python train.py --n_layer=10 --d_model=704 --n_head=11 --n_kv_head=1 --head_dim=64 --d_mlp=1856 --vocab_size=32000 --activation="swiglu" --norm="rmsnorm" --norm_place="pre" --norm_eps=1e-05 --positions="rope" --rope_base=56200.0 --rope_fraction=1.0 --qk_norm=false --attn_scale=0.125 --bias="none" --tie_embeddings=true --parallel_block=true --extras=["capped logits"] --init="uniform" --init_std_qkv=0.0165 --init_std_o=0.00369 --init_std_up=0.0165 --init_std_down=0.00227 --optimizer="adamw" --lr=0.000536 --beta1=0.9 --beta2=0.95 --weight_decay=0.084 --lr_head=0.0132 --grad_clip=0.5 --warmup_steps=350 --schedule="wsd" --decay_fraction=0.591 --decay_shape="linear" --final_lr_fraction=0.0 --batch_tokens=[65536, 131072] --seq_len=512 --doc_mask=false --train_tokens=1799000000 --steps=18516 --dataset="wikipedia_en"
MLP neurons of a small language model. Each row is named by its layer, matrix (down: output weights) and neuron, and shows model dimensions 32-159. Each number is 128 + 32 x the weight over its row's rms, rounded and kept within 0 to 255. Numbers have three digits each. A neuron's up and down rows have the sign that makes its largest values positive.
After each neuron's rows, "raises" lists the tokens whose logits its output raises most directly, leaving later layers aside.

L2.down578:071154159141218126110169113119137079121158099090135178113188086173165137121155136097180090128120136083102116110128135124121172067113161133059128104121145087103187141087108080102131167138133089094120133076094093167097127115162151170111105151124165103149115129135095100101118103138139131070136146088090129137110100078109125110121106092167145157119181120117146162144126124171133147143157
raises: " other", " of", "ty", "teen", " different"

L7.down1798:066150179159125132168105156099150100103102168150150122081098086144219188146141145112109167129066209152118090070152140127150096145111087121176085118093205085109156100107171153106194174181135109131116137179133094177180119110154191144156124147144139120100136092134116129100122125120117205139155133139097083128086188019150114163091172150119124094129236068115118156134092145119128151117122
raises: " companies", " roles", " sites", " universities", " schools"

L7.down156:083124126143152087091103160136118114159147108155148107139136145188158076123092144085151121136082138152159165094117010140062137127106120154176066129103126169080108137097146117146042100122161101201106118144126118115152101095100116149102107097093117115131148167136145124110146154120131105136120186109146120154173145121108140122134080087150148093154127133155062122117097124130153116090102
raises: " whe", " if", " what", " where", "ned"

L6.down1552:116120136154015144235158141145185114116150142078120114121035168140154126143097090103176107095106146151107133078132102106080125156049129191108137132173130128115097130163137133067076205146102079088076145111139161119108096120163129172095149137101058119160123129124121088167127143133135119179131154140131074156135143149102112091131082129109135079160121096175091114121135152126206117155135
raises: "ability", "r", "ra", "rit", "our"

L2.down647:107121133121200128110130108076065144129048141105121082166104066101172146107116109128113110174123162102056148160163084124211240174132150116123151134128105074077149143150181195136081140074158063106142190115134095152164071038136170177077120153155161103188117147136111094104104112138171109140129132108090100114146102124131148197071087150102098108110179138170169143114152104148169096188131
raises: "led", "er", "ling", "ed", "ated"

L7.down1723:130135155107152170127095115132102086110117145135123138128135088113121133128152106078118221185120122145075116130134103118153120177118103141066138136164137137156134155112165133086157181059188105131113161154106148112134106109127155108079130086111198166083141122100113124135066102119115119102131140120127101076132176119173121071157113146108115118161145067091076150099116128136096144100142
raises: ",", "s", ".", "'", ";"

L7.down1119:118095124171106086164130077188119092080143099100057122125190155116125180112131138141186161171071123081106116079132123125101127117123103132150105112117132115073088173113150106131116111137161141091142170124118123174112070131169063134080149158099145168134161122147196110090118182209170126099163135142120113116129106162099106128136147116132106010089195111123136112147147117079197091145105
raises: "r", "rs", "ra", "ris", "res"

L6.down1137:128133181106130142126151132160136093139151101099177156145139117129064159180167117152180126152162091170115119158134103110068140132114090135160148155121149160126166091139100108126147177131097119100103150114150120146146094097143136102101131157101130156088126130112140111151071087112067089159156130115047154102117115058121050133160155087133190177168131175125113156119182135187104163134182
raises: " of", " other", " are", " others", " were"

L6.down909:111147103114158086120106188055142131119126146082119106126143133123166129152135176148080140090140129142091148139127142145139132153161112134083164203154159117162154173094182187098084123093090145082174167138161154129106142122138149158081060124100178122102100142205138172085111119120147110072126134089127099128112141106137106112161158164118113111094122092168115118088039164155105128131108
raises: " Sheikh", " Khan", " Pakistani", " Ahmad", " Shah"

L7.down643:174151162105137142132136111140067081112082120116156096177169104133159145093103120154158200157093192146162127145099102171112164126085083174132163135118133134110171155138122157135149106192164180161157114108176093103135099102146134183119061094106152097115134080156099061174139099107106114134126141079141148119158137109094124187109106128136156076125121109081124134094141058131190136156090
raises: "ed", "led", "ized", "red", "ned"

L6.down1002:092133149067121085195139160088077109169126126122113156113094100110133119134151126153141176178125170167084157107181107131138121109156156123117133135072156144145146069102151159102113151117101187103172211082142102131148062126081166145136130116114126145138084152149181118097166140164076088108122182179144066079102110152121083089093107144085106143125155179165147126070045078186194069106125
raises: "din", " Khan", "abad", " Islam", " Sheikh"

L2.down1713:140163164119155150145129134131101154158123110108161097117121152141133098147137125073124190196087075099111166168108133053140137087124148119081084126165111118063203116095152129132150112117179101088134069115171150104115105132186118103152100099148106136153147087079136128104119075068108114095110117065116170162133079163115094058147157143103153117137114136147138096106127099119061108196170
raises: ",", ";", "-", "n", " and"

L2.down1524:102182146110114140081146115114143148147161130121130116116103070164245173098139109102103168158131150140120141092154062075167155053128150119131136149132082117122188153078159043110130145142115112119122081122153046159116103166122134169108145132133134173114134138159085090126072129188134119103091143168091228143133151110078106143090152123177129135135151113143128135072158157159102120101134
raises: " or", " years", "-", " months", " separate"

L2.down651:137136104128146134124127128127089060148041134109143164127118133109152111082114176133127221134107113101116175128167095125119182127117135148101131158124138117140148138110134149152160118122097078119120141130138130159158139154114104067086150135131139159131095134078104167112129138133134116140135124111094147158131074109117108117152101147114157116113123129166151136130123140152122143163145
raises: "-", "s", ",", "e", "'"

L7.down414:111164081116140155197115132106121098113156121116087194087140168072142104154094075170097125070131131162107179118138144111155162131157144138133093140112145120136092141088195072159129114025149117153156136175128190127120126146163121180142141152099108128115138120128135100134146094127128105111100122140110125135172095181179114233076152059107156142141102102173145129124111153105137209115093
raises: "atus", "ular", "ate", "hr", "ho"

L7.down1017:086133142124175093071103110124125093146133150099118069151159149131147147124157111157054076110126116179069133110169146096165132108162114110077119081174145127161109099074096172135089153095089074100119192118100116115102128090131087126116068112120135105075137108147134137087202134093100135104139148114086115096104118105152160119118118153099102118153129136127165179132132134099155168175123
raises: " Gha", " Pakistan", " Sheikh", "hra", " Pakistani"

L2.down318:123198186167111166108087064148092112140166131106123110117175149144157098076114100083130130176151083146111117185105115096109134127093145128164139164116096075095219165131137084115103139137177106110118096123074116124136129163190146156113124138142133105096135161196099133148098115133116074081169086126123150122122123132118122143125087140150119137169184131128139245098138077164143132119119
raises: ".", ",", "-", "\"", " or"